MLP neurons of a small language model. Each row is named by its layer, matrix (gate and up: input weights) and neuron, and shows model dimensions 16-143. Each number is 500 + 25 x the weight over its row's rms, rounded and kept within 0 to 999. Numbers have three digits each. A neuron's up and down rows have the sign that makes its largest values positive.
A block is one neuron, or neurons of one layer that tend to fire together. After each block is what it responds to, as a language model described it from the Wikipedia text at the highest values.

L4.gate111:502465502510509479511474447505472537446516445468446507477446538510473483488526510463516506475498471503493543471489529496475512508493509461515490490555481528540499520513502503506490533502503512491535486510513520505492501490519531505463551510561456537498499450527490533513513515489555492506496509478473451463543483484530511578511508505503498501481519460522506468516470527520464488517525
L4.up111:515499493543502498520495453510520509480506532554500505469477497463463483505491493509494500494524507511518480475464500489481516494524508491514463486518485522481464554467513494504496511514512481462487542489502483471502466494485483542540515442515502531487498520515519550523509470500519456556536505485493496461487502503580495513493501515474482501485523513506476517495498499523496453496505
Table totals and section breaks

L14.gate7:554467471456478475506543471526501503513494508525495486497501481502492488539486497500507465499493496478496538475450504473488461484506525489518463500465476518510481467538474483496527487503468504480513484539489497486515494499502499489513515546476490472516444527510528462477518542501488469508551511515483483479513539511540483503454453516467501519442467439502462535541484516495502496448457
L14.up7:519487501500487531489505541540519441469511512516504497459474487519503517475512513506489454518487509516494513480501515510537510534474549513533493448503503522531525506497467476499504474488540490443515471504459483535469496509522482490477503487479463512518526499516481504509505524434471512432535524499497494463509497480487507554463524499513485479499471504500463520478523503482453484513458
L14.gate45:537486490515517535503531471448516465495515517463481473489468517506515469501529510523506520488544475494538536520542507517492497472475516491485462504531491493499537540467529460474484519514501465486495503497479551500533458485466547482499499514506508487463520482475532531488535530500535545537515523511506514512512536481497476495516493501423489467480498491519525478471508463509515499496472
L14.up45:485498521459516505519526465520460512475519496506498501537499443527459547534489505487505538468482470506477506515498496495460514512478473487504503485461463459478502509487500445497493540464551508492552511501507534511489508474495491514482504515532514458469489514497474523420478522509519517494496461530499460518494512531518507482495531528497498495499471515509515471478505508497492514496543
L14.gate232:503477517524463477483516475499525519521474480451450465485458518513523505470533514430472487537478527551476521505498481478488467494516467486497497470556490500530527517490542476482534518534498466502555547516506473511507526515516528513507498496465502540468482504482524478483573536492497486476503509488478483505515496513499531481540464548463528499508483522461523546513483483493554495461479
L14.up232:481517535510490475474514506528530468471507532479535482467496531484492477519479470455501488506476551547505511518517522524464480496490486518490441495517505496490496476481478505498532482518487493534505506520519505494540520504544508531519552522488493494467487496467552467483503488502524472507502488513496499497491517496515480481502566469503501495507491509532519513474479487506451457479470
L14.gate274:492498467519531448537483499524483505495502538504513483466522471490536497491481519509511461512509506521502518512538496447517490495541504485498491502530521520513476541478480524521531472555503468525517500504552471497533498496495496522492527505496445497494481501468509501510501484512497475447493497473463504502480524534507531473573501470494537531510456482446469540472519547534494478502503
L14.up274:526482467501501493464485511477497504473497477494547504472508515467463498451533515493520495512549527508469501500493515491495510466470483508479456511510534507499501508507539532507470529474474448506571516472503496493481487516497493483506492456502516521484496499527525502501514477476485533470495510476442483529548512527502497513482487549504541455490492506480516467512476485516485463496479
L14.gate384:543486476492523497498528519527519484526513540527512479490519463499523526519492494468502508503494486512529495512537535451499489515521502501453483514484490497517517502510489443540487475494502457511503520513477526498486503493471466516499500511508491532455499539511539506490519520465492487490487490507536533529487523484511544458496480486537485472522518427531531531521472513526506493496480
L14.up384:528509518468454512506503509475461566532490510518495539546499439532496564512471540520485514540502471493512476520488509482534495531505525530453516502549461483566531467530532470504498473538488481488531472520486539513511487461496450495504522499533501497491529513494459488524498509518490538429495532525492505465493540489473526503494511497511499488516517480519474504505524531471453466516465
L14.gate393:510469483461536485519496488501515517477549528464506463518479480553493493494499506500524515493439489495528522525517498471533435505495509481514500527493479514533490484465483447501508528518463506491506513514489526485506521521476458487476470488495501496500439514497519510501524529533502469531546483536510500506489487548511534437498499539523499444468482465546520499559534476488486525499477
L14.up393:522523487503519473472538475480480465530483527481494451518497480530527486488468490482494535542492457482552504527513570535508531531517522514547490452479506524497534519510519499468484553466499537551535519491488526463527545521502479459543488534528501489511480503496484528498520494517473513498514512473452448487489478475507503513468471491484523499489495494526492493501461478507507554482544
L14.gate459:497446500558472488508489529507483493536509493537470483458508493499509478527522490472533496467526490482522504500488468479515494464472472512478447533522517479500518522506518488528491510548498481485500484476494482527507489476501517501529501495484465527499484520488502429497518467512524509476492491481497488464490480510497472463481488520497480518552489479485453500469496490519468465461477
L14.up459:475499453524532481460500506484527462513517526505476471485497517489457454524490517500498527520519479503495522489531495470514499472475511504508525499493467521506499546471500457454497546483511525516489492440522485479513527478527498515485507487470500488489537526511474517466495532506458472496476474523500467497467463511504486476469507531468468454508486554528496483509507490482528462471505
L14.gate462:560498455512504471533540482481492511515498486476474495474510502511532531542484494456499508492493524465477506517526491470468520498519566490511509494508523453462499541477521516484462565501563501519490495509477469490521540483517479476478500530449450463441484490547525491498538491485501457518554515491482500495549480529532516509538455482485510481455504490491499467498480512481539464495511
L14.up462:523467482497493499475465510511521507478464511509498527499500492513478492504545506517477483514508520474473482499511485482441524518515444499488515511504489522503511535500512489497474513460491482499499534471462507508544508492496525490498480479570480514491495511585484483523500517527523484440481472517504542513513522475539551444543497510472516511482470503519507522488496490502544477526452
Partitive "of" and plurals

L14.gate24:499491504484486492533515466513471511500505501502534494488517473515520447478497464496458544473535490514507552519488503507477487444508563541495486491538479462545523548535481526498530474524489518452511510470490508476499494541510475486464495486494496495497501484483521527476546510476542454493525501490493509541536516523535449487558479502495541513474507497502467506465497476520512519484505
L14.up24:510502479485492490519466514459489466498490474521496461498495526459552550473486487472474538477513521543510511578496490515526468463529495514518532500529530500524497509511495476483528480495472487497507492482485462471536498523530480474485505498498487470508516504504547510490532492564516474516485513496467472515558515523486527495482465504462502463522506478515488496492495471534549500507511
L14.gate213:573480488533509523507484475480485536539533529514508475503494496470505499482531448458480557440517472467515527461476453495468472485550529497491509493513509515552506516461513483525491474494531495484496459468510504496508503511508497486480534483491490492482489500517514511468532517509513483509489528505539493498469526507499494483485486493500513517456526450541521530509506479479476491505505
L14.up213:552493475490517505508473474501459496539501508517497489528495535551528523509525495476520520516491429512511525517488488515465503520509485518500528479472511515520501502512515510503494464441495510476524529485507487532504511505509485510494542506482469502461520501510499529488522523536493520510448499512487470490452508487516498493498460526519500489443513482507499512509532482486537500521490
L14.gate222:474479508487490551522512456498518484476505494497510482545481465500484539481536488520472502512492510475538496513476489481528473453506483533514524524519457523501481529482518468526491514523454506526484492469495528477570508451498503486531481484516510488485506526535461477513522516541506468501526509554542503496501516523526518494526446501514523485488488473439470522483529493482514499493484
L14.up222:538492499532525521478511492530511459464504549523460556494539530510502516518531476513536516545491500497486499502504491515491508480544532532504522501505548532519529501458482510471487505479509491482481534492532516541549510540511468474531535555524486546474499469500486528475500502503469487541532533509512479505503501441504513520480492522526501502513490498507539506479457476464504482500502
L14.gate261:531480501535499490515535507493519534566498465489469496504522449534507508528518469478515507519496528473452501498501498510508496481565509478500459523499508500502459559527492512566523437512494529512503484505531497508494528569505466523509522503484508505517495520469454511524513547504517483500514500490518487494516509461515485528491489499467513523506463451521528482522502514473478524491510
L14.up261:487475458513530463512536509506520500483484520496524522494498484473486502550447497557506553504486515504534506544469481493504471453533516492505509497499500536466512476509498534496506466467484488524495513520502527497455512525501508495524530546503465446524497492505479503527510521500471481526497467519537536511499500492516523485532466535492527508504494532515515486492482509504533491476508
L14.gate361:488516526478487499552468494462447546445527509514523521496515480488496496480523500498563509513497506537489477536503438475474500472521518537485500489515471491487503497502494537531525465522445483434453459512491506492531508486532475538507561501498466498521501495523492502527511518477521508490489477495468503494477518520494506504484474488475510514462493489502502502481486489487515471485542
L14.up361:499482528496498473524477480512521532501519505465481456501487499489513467468512483500469500477497513508499492522519471534473519463517533476474539489533489510492498515479502536494480524508473517498534473495486505490527529482523471503471482462499455483528472504472470510511509494553508497518471482491482455529479505517487498546508501534471477512498554519499455470487542507478518552460453
L14.gate521:545535496443492544505525481505502467537533493452482487495512474444506572490523551466492511560509532523520518518528518511501529498459517505515495519493471485428484479475500516491521443506498502485459465521487544505544540529541497509479531501496524517515465513492520490532512516522517453486483508486490498495514512482522543505494487536501494467480527485479520503496487470508525529467506
L14.up521:509493510484502492503498469560551463529501536505510519484487502525519506518473473500470520508539510534466517500495507509515486507552436498488498464512471546459505512489503542499503513462492508470531503491536502487467535489544496469464502482514493504548531499505470526549493464495503456532496536505508481521503463535538501515485480531523527494486524494500516490484537468522498515468527
L14.gate524:537489471488556520500545459493507507530469519499502506480487511461516511500464518443491471469477475524524510539501452478526483479491516505511486466475512466464468544445492528511484466507475483454507478525508513511507523507523503449500540492512529489535509521474519486485532523489498450454538495506496504528502531514533526516549455519494515534462507497485456519525501533519438511469500
L14.up524:534474509464557520514524477473507532505495508496499499529516547452517459449496471488472505526524476531484498512501522466493471500464545511549475462487469519518489545484469499486529462491517501507509477544478522513505474519483485501460537510467520497529473492483520509502498484507490498504539506494526515495524475519511497500537510525509477453501531499477461509462479475541481479458476
L14.gate564:508480470506516497541531460517508536482520468509503528501512498498486524448492498532478497505530508516486525519483482511494517486466514548526510475506455509515460461461496534538476513522480550531487482506518499507488475515530512493510515518501490498497480533506484440484516493501519450506520485513442501521490516500504482509558497514515499563455449510503490516452498500470489502467504
L14.up564:541494503508523509469533504502505486451517500483489492483523519547499534476501501535581494486554484473506503506495506516519518488446486520524496505497511524489528482564532493535497504503485515485475489511500473512493463477477531501480523474515527538502476491511474520521508479510488508461488507505504568500500486541518471479506488509486495525506483503485526447528506511508493531515493
Infobox field-name endings

L13.gate74:552510484525509508528514440502496517514506526529505517507459488503480483477507546495499493471524495478479509522506480485479462467511518478499464496507528467511457481473448496532516547542467492508496488439475495471487515469472494489500510510499494540481495447493501492527530476510515477484546509506507491481523527506517500548512499518479516501500484513538500468481512559462500485502468
L13.up74:473498520497508503477444492464506538514466488481570486515484519515503479549520530563492487500458472510509487466513502485461486489471467512504509466528504503488466481480461447533489493488507457450534516489498473431500480486530485502506522532517501522547466489548457460487514472484495500467474508502492497541472508477505512521521467510490465499465522511510527499508505509512449518486492
L13.gate223:505480580480523519512485438457495532516487518514507481533513478498487487480518483523528509531478523510491523497481496478516498459533456565509482507495517508550514511515458544501494510497487497544527478505484492489511511521517529487460492502508446508505487478511467504468535478509480457475516492478477520506484503505505528513516465509524479489515538511521510474492544521487472495524475
L13.up223:529509520486464555509487508516527475483505477490500508440548505487516493517530484522518473466509541479519498514467538485537515505542516457484489529480495562510473499531518507485505478473468513488517518419526502474480483497429496489499484484539492447500531488506499525532496512513498514534524478501488491511501517524544473478469543541464489509499482556551484479491529474493527494487447
L13.gate238:480523458526485492491490510468526516484539491564518496497527459509492493503549489487491523560505476466495492511468463490478499517518514525505511528473484496523449525514438495530503476504504500473527504518493500495513496500523524498507561487510492532500506550520457543488501527473442523506500545485500483478515507511488526507502504498462491558500476515477537518527485483491508495474505
L13.up238:474458456484496517471499563489542506529505493520488465500522474499479501479512464494513548543464499507540516466474489521465498517527522507513539508463508527487490482492476482516507506483566528543511493546516461515459494492461506470491497529516501503489520519528451504518493528490465505507512520507446503465516505511497482485465541519486523505527532511477561486511462478500494546458526
L13.gate334:526515476488488484563499509485468472520484480543527497505454465497457493509516542450500493500479473480457486507457520468506511469464449541459529513522508507518467551477451542509498489498460469463520464525505492490519507472485549464513542535531498504467488491511462503488505531509504478506519500480503525482477477550498500504481465550498462493510460469527520463497470502487485430499526
L13.up334:471499499513515527515520467480506506526536502515492503498483474521561492528517527520500469501503518511467483506534483515490485535513494508529523488511517503538521470516493480528468501499519519505491492516494559468498462443500493469429498498542493511503469526496495494466511517506494539535499509471493540475490476475505520536443491517503503537481494546509463498523481511507520523504500
L13.gate399:515446462480473499517533534492511523510526494537522501468552539519529530498507477455460548505505487489493570495497488508504460489497520488475524476515509539495498491475480500568489528530472479525495498508482500521514484528486527503492522509502494528517469485472479463493528474473498500527491493494507497521525498481500488522476509480496475510518535479476492488478514494486485457467523
L13.up399:522470530501485507481494507514474536487495474488493515494510460439531511522467485471521526451459492488461538536566473517532472515551476504471485478475485525497531499455504539488476473495524495523508520491521530462495485485508490498462511513485492469511529493485513520523553486487466539472482499483479479532536502494496541491476478512497481497499557517497493445489527466480501489476490
L13.gate431:542526501476501496541503515490496529525509494521492480481511490529494457502495461529494567501542443550514478560508491452523471516438474493502515527504488493493496502510532501533493544526484488480497491512475496479493489527513473516484494479477467473510504538523491532499536484506508495495533521488480511531526476472541556504500470513490520450486448483492480494462511495537493475493515
L13.up431:512527478498522489450456508484496493459498494505519514492514513526505474529558466509538550535505473476499516503540491461525479516518507502491510444487489474530497516480512527505505517493499533485535499539505474520523492518449458488456504495508503461533496549440481529496505490514528531474518479514497502524479496482516517489508514540478531513524443507490472481483507482470505496498514
L13.gate497:538455517471485479536531500462499517463464462470520494493488505478525474514462535531449526509491451526525477477466464491517466524526495510503477462531472516514493517466445464504503504515507482485528544474529510472509491509516534527486519504520494501498493498502517495497540449470501511551543522503497540533515509526539527454506445485465489484439519473514503497495455503498489511513480
L13.up497:525531498493494471532494515478536473565494490480516505454471458472510540498531502549504525514525443517527520474523455504511478570534529505549461476511529507514518490514465503506516464491521492469514523487499525543509514460498544530486493495471484512480518534498512522490520486506478504503514539505530489536497479502504519502521476522434518548478513500495521494527457482496449506578504
L13.gate500:516511519501510501496552502537534535471550494534496522523521492478502507513486518502510487495498474472520531484488500502467436514459519488498532495479505565478448473491473526511517510508498511489511491508503529480519526529521507546488512540488492511528506490527474528491513508467487497487498465509473518494493497506520510576485450489476457515468498495479497507496462485484549526485515
L13.up500:516542495505486500468481508496520493540494511500516458499482501530516538506523548526433516483502466516483490523458498514517478528492521492552546482487490510484468501488460527505547471482496483522541469487521514492486512518492488527470503542502483502548518472502485514461522488499516514464486471553472508522493542506485513557492509560501476502405489501495494497529495484466534530474498
Templated boilerplate structure

L4.gate563:519529495507453509517485483491481550502509511492537501480513486511445498532493525466503546533510478510471511518485524515497505516549524505482486503518476529512513487526487468514514505553531487490554518505498507483497503486483463524496500524538534507527477491518546514527479469511511551510457480523525456472474496521492503474491510496469485490422490515470471479525513546477489484506497
L4.up563:510482506514518504503529485538495507504512526465546546552524490544504556507496463502443483496507498527557484543509473484505501508508511481492467526551477476494484483500509499521503510508498558475487528492478508496534509511479448511471498476531504459512573527475535505467527488517500551461515478465514488493477464499511465507531513468447508461485493494468482519514511479480530505483528
Word-final completion fragments

L13.gate177:561499476464494509522554507476535451500507525482468489506527487513493501450507522475536481472461519478475476521516495495471499529523483474491473496487519543479491490478504482541458451533497496485513479506504516507495487509524476477477503502503512489524527517499524513476508509518536508493493463492487490527566506526496525521472468552503504463503481469505490450505472521489532485488473
L13.up177:545500512489518509474505501531538486504470485508493509481478492497520513474471530504490541507502516528536478472523499490522486544501516464474538489534481522490491506465493516475482498465464498527494487517505482501502525489489512535504481493473511504513470463435513483502506529459519446498528556516510572471510525467533513572499514497481506428467511544507521492470472489538523497499478
L13.gate211:492508480518482513547508460489519541537466483521506506476533476498498516522507521507521516501474472506486482502503413464527492454524513558485484516537477533487484496492528515506463525479492527451500500500478489533493460491535455533534472496519499524495472543486506484470507511495479484535522494489495491488550521540491544551515485479496464516431512531518488482539469532488509513446502
L13.up211:514485484514480465540469523533500477493476530504509479524531480506490516521537518501524506546479472514472513501482468487555512465495494532501440465553516514500532499538574472511487512483471500522503507494518521486460504481535520510506492476513474462484489483539508489460498510469497528508513500515469535503490523492517538531489519506466475480496503520527489468547506494555485459478458
L13.gate221:529489476481465518496554466513494502493488480485495433503492500516504502491533501508511527492514458483523484535477420463476530467507516508500444486543455473546478514499496510520539492516501467502503494510466483512503485524491486514518470466525492513507482517510491485508517515491497485505514505464540473502533506509508507536536444520464470496456517488471486522522461496476493494526470
L13.up221:534490514461529526476497463499528536492478518470508516472490515493519533495494523562508495468478537482525494525519477465475533541497531479504462477524467508514501493500504465519493485524452527522528500542463499488470523523510469471476457500467497508513514495536512487521507501507508476549519510456512461484510470543545478474515510488482519538501493539504479498521488496522492514503482
L13.gate326:534508470514481523520509525512467474472496478452531503499523475513533511514448484528477526504474515524489486517518505490459496535490502540479535530523492492516498541517504474510476532530491526494476458506518495476517498509507470530531485489479522461534495519518468535512508479468534479508496479474535518493481498419566510503520489459524524484532536494512453522517495463497481494502531
L13.up326:517532498452522517449521518483489520527484495505530504513490521485512503562497488517500504537506521501484487511498455470456487501532520524491507456503465452498544523507540522497495501485498519510467481518545521465500514517523518486445483540478503524511481530516499506529505501485557498532469522513512472504530511539448527503537471523498497551498515477524492478468520496492508494516488
L13.gate387:508532494477514543490498525476494506476484513515484477463500463525515479498493506506525518474500529511493506535475469438460503495496520553476474500537424466534493507509530472519492467549491485489465504493492503490490498537511471508535516484442498514482459510514490492489503493475523467517512525504507524542496535514485511508539473477456495515506538509489489472516476466507470478481517
L13.up387:507527540488506500529520487506484488512490507495513498538513491534517503483508459525508528477546503450442505504477498464477496452506531509492497482494492493508513523545519493517503476542483525543496516487515472468460493551485477556513503479454500517497445467503471511482476489503492511516502493517537515499453569482522504497500528509527474482525489524503529481548531527513505470492500
L13.gate398:544518501449502497476506504482515502528536504486474473520468490521481485454500532486513536504511483465512485489462500459470464504513510502478458467517460542512465489482511442522474527491521553526517493509523488470459517533484531543512498481446501496487487507536510550503526464552499468525535500499511508527509475489508558502512474504499490477481514505553514486499487512516494511482500
L13.up398:543515470489541511495506551527517468503531497455484492561476510487481540487533481492492504516500504457494463546461505430480435501528535500500502460521494508473478529524520491561498534495520489504489532508497463459460481506520523534529467480427522486476497514496486521478507498517509529508571503486556484498522537526506510497509518510473463463483488501517494486490497481532511489528501
L13.gate466:495536502507487514499502495491518474470499507479524474467513510496477530521512497485554503490526502493483538586486473499489553519505529538487514454540463487494499453485524525524493487511501498501494472485514509487495482544534498521497417449500477494501510502481497460466493508477492485507552504494478484521533490512521521494504472512494531548500497535493486510489466494440491508504495
L13.up466:497478500498529465467481488528527500510489483481487515466510510526476525463511454456518461476462551494482495480488512509534463535554509497494503481505457503497491505478541494560481476501487525525516527504548513492512486534463470465485473485538476499560489477509473509519512511521527481506502484464451518500474494502517516497522495471528491512484482499505506486530477536498462501491547
L13.gate541:504524506520490489536543520508520493504548492555444480464475520463517461513513478486466481490508515476541514533481471501482473507506462519512512506469473519484523535469516459474504488507526498457534506454492491518490518504491501483514524503449477523480455523541541473532517526470491474491476518495535500515474470490482512499495514563460506510479507513524490536492479488524520501475473
L13.up541:510500455462452467474513517495530538492510477457469474542446491493546517470535493497504499488491508502468511517480499499492490499510524478535514471529486474515489489537479529517525552496475537507464477459493522510494485507470505500515485477503471524491496510479487506500495442470512501509535484521517458522451456464513488518496495511500526531491484514484527529558498503507509500480515
Infobox field labels

L4.gate361:492501499483538499478509519504440484490505499475500505506486479520459474465504515492510515533491505483494524534471498511469497506515487475468499499519532492474536509514449497468540514513552476522500565521473502481528511481508462486500545454502523503500518510553490535518493502492511525458477476512490487541483525527473491479488503517515501531486493535479502508516514542539508520520479
L4.up361:536506501468454576469454490518519480464497514490486501518544497516455454481485511449491446520522488446500499471496505528530522560469516524481462485478506494450495471506494506474509505479532478507489522488513503482485500481509491481539492537495492497500462528536494497511497512464516503515517470501474525517503514509498478491462527471524467488520473524489520516526509464444443522506507
Paragraph-final period

L13.gate2:570508503494495497472543535503519477517555568515495472483507490515501466502484479534499457489460498467499500544500470504466488497499479465484547588476509498495529491528507499506483540474479503507462493491491484490504464486498485529515499502506528505536474514497526501506506557525506495538530477504546521512531516546491542512551483500509482481512485448495444517470471478510468492500531
L13.up2:566497492489491497470535509544503515456532528534498477500531498458473490504482478512481515530457459507492527505429498520498475505528507509487466526446491528501508501490512466498489511518501541491485503486480489496522504491526463517499503507517520475550458481454504499473513515485509516508547492518512465510485485541581502472504489498502546501535497443484495510492538464496497485485513
L13.gate38:526477379486459490481512484471482503468521502477474505492485472502536511475487497483494538511470450522491521469493469436527506502508480481514458471489495507559482514533502528483481513502523483521503476477501444510535456470485429499523544475478515478448496524563513493493523493504508515478462488542509465492496478483514501513485501561510524481499492525447543489492495515496517529511504
L13.up38:472478503482463497494454536532522462497541513486467492475467509540514490483494464567488507467452510491507561492482504498535507499508480497499553505467489509488518523497538504496507472521495525481490531509466510538525491474504481532494508601512512496502523512486537517465490463497481492517539509542529456503514476513516508489503524542465485531510520496472524527535536476485497525474487
L13.gate270:468517512511506517555469523461509452493505496471498484558451521508520512493495528511508504480511474527509523510470458476517546524458503484478511493479490521506491565496512478540497423514515514502512518517494495479479539535497446512534508528485478517490548493527504512509528489486472510477560482471473480497518457500511498464526506512502505491514488513499502531465536516523481535521484
L13.up270:528508530480506468496463517523495511476512505497485473472520527500523496447505478492539517483476499454487541503499457506497478535467488505476501485477527569491531497500484468476508456507516529529500539534492509491512521492501534529513483490515452503494532497498476495508520508532495501501527491489466470482471463511512541473494483531497511520492482488508520545528512520521502504507511
L13.gate285:524531526484492505532509529453501522508481442453482526551456515507486516533558491536490501495442475497533465508472459525533498503497484562528492487490487514511519566524502490486497496520485525521507521499492477503477544484470508485527500492509504528486488482477495533470504482526550532480490514467507470498476496482455512518480468461486510526478511512472522507519538497478458552494507
L13.up285:548464536453495565513525509527533504462504517481502503523487514467471509538469548494493513476499503467516478539564534517496477467518491473472489508540486503476515508548513480522468517526482475538526528466464500511488476529489516472508484479538510511504472476504539478453511494518519473486495538497522515486497474515503522464480479479460508524532473489479460525498527494542467493470496
L13.gate335:526465470522483501509530472494511530460513499477491484470482488502526508488532474517526464471474492487550496486470501511480502517507530482524519501530470512480539536481467468490507487526551468469539511515492458490489525510488459478471499503515493524517483492463570513470517514514502499498540518498565508526511492550510508489555494473449533514466469485517485551477525510468524473494496
L13.up335:512505490473495466511524529478490508485514502492492482534484562517537513517501536500520507539485498495503494535432546503483512486488534489470487476489522500469508505527489513528473505560520492507508521516544485511477456511529502508487521460515496521472509524471525466493503498482525488514517538498493452489483500508502495458467566492510486480480493542467479559543444483524549530445503
L13.gate418:480477494495478451482546508481478517444531561444503508484505535540524517466488499479542514517493489504495509486517502509490469509488518499498497514463503530485496534463478454511465486526496523490528511490481472471535518516485508510487496466484484510487450484514571477523515455479469461491554506507563529499529498567539493473576471501524494492509502499503470531524472463489462462488509
L13.up418:523491541501458523476502533480497526466464497429474500523496523474479473492500464533504532475481497490533502542561499452521496515506522499526538496559508461496500489491422528493481473503498539421482513519522495514479468519504540475449471475504470484509491494490478509515492480541530523520515497487532488511509448512472504479483525495502520519473483558506480494501494496514496510520461
L13.gate475:520539437504470461518509515522515498506488475500542463521523507483476512477509500475543480481524494485501470504444481541496510478487519524490486460515490505498473495507499477504505499494533474474543474499508503511484498536467477492532520414474538499483484536531503525485513510496520519516504543470481482466488507476460515498455440504503526475520529476474504516544483480451498509500471
L13.up475:503504504493500477510485520504475523532491502529481510519474515461540458514509487504521521484451510510482475461498477486520485484511488562502441543542486535470497576524504545487484512464473497534473516565508519505511513489462499514520539516475548496522517536476567499512500460484528510498541548514478523463488503545512482464522492515499480505546517457457529532508508494529501481501476
L13.gate573:477467524537527482551520496527529501499542487479477466483485522500486487498472462500494475511513496470506508527469510518508516496471491514509517528534475486510506521493470436537500526563470517487523529536481522487540501513492496553510489455495462481492523498489527512486501517494472490532523463536500484482496540518505534470501471514477498488476460514486484547478498532529529474530484
L13.up573:520502526486470521506553491526512507516513522471480538501475516511492536451494425483521465470519494528486512488481528473475527458548534460477457484503524450524502464518472472505441489478501531455528514526498533498549518475502464541529509480522481525501471502492525523491488520481544478501452481500501506486497485502547549506497505494496518458498494560502493466481447460497495526527481
Word-final suffix pieces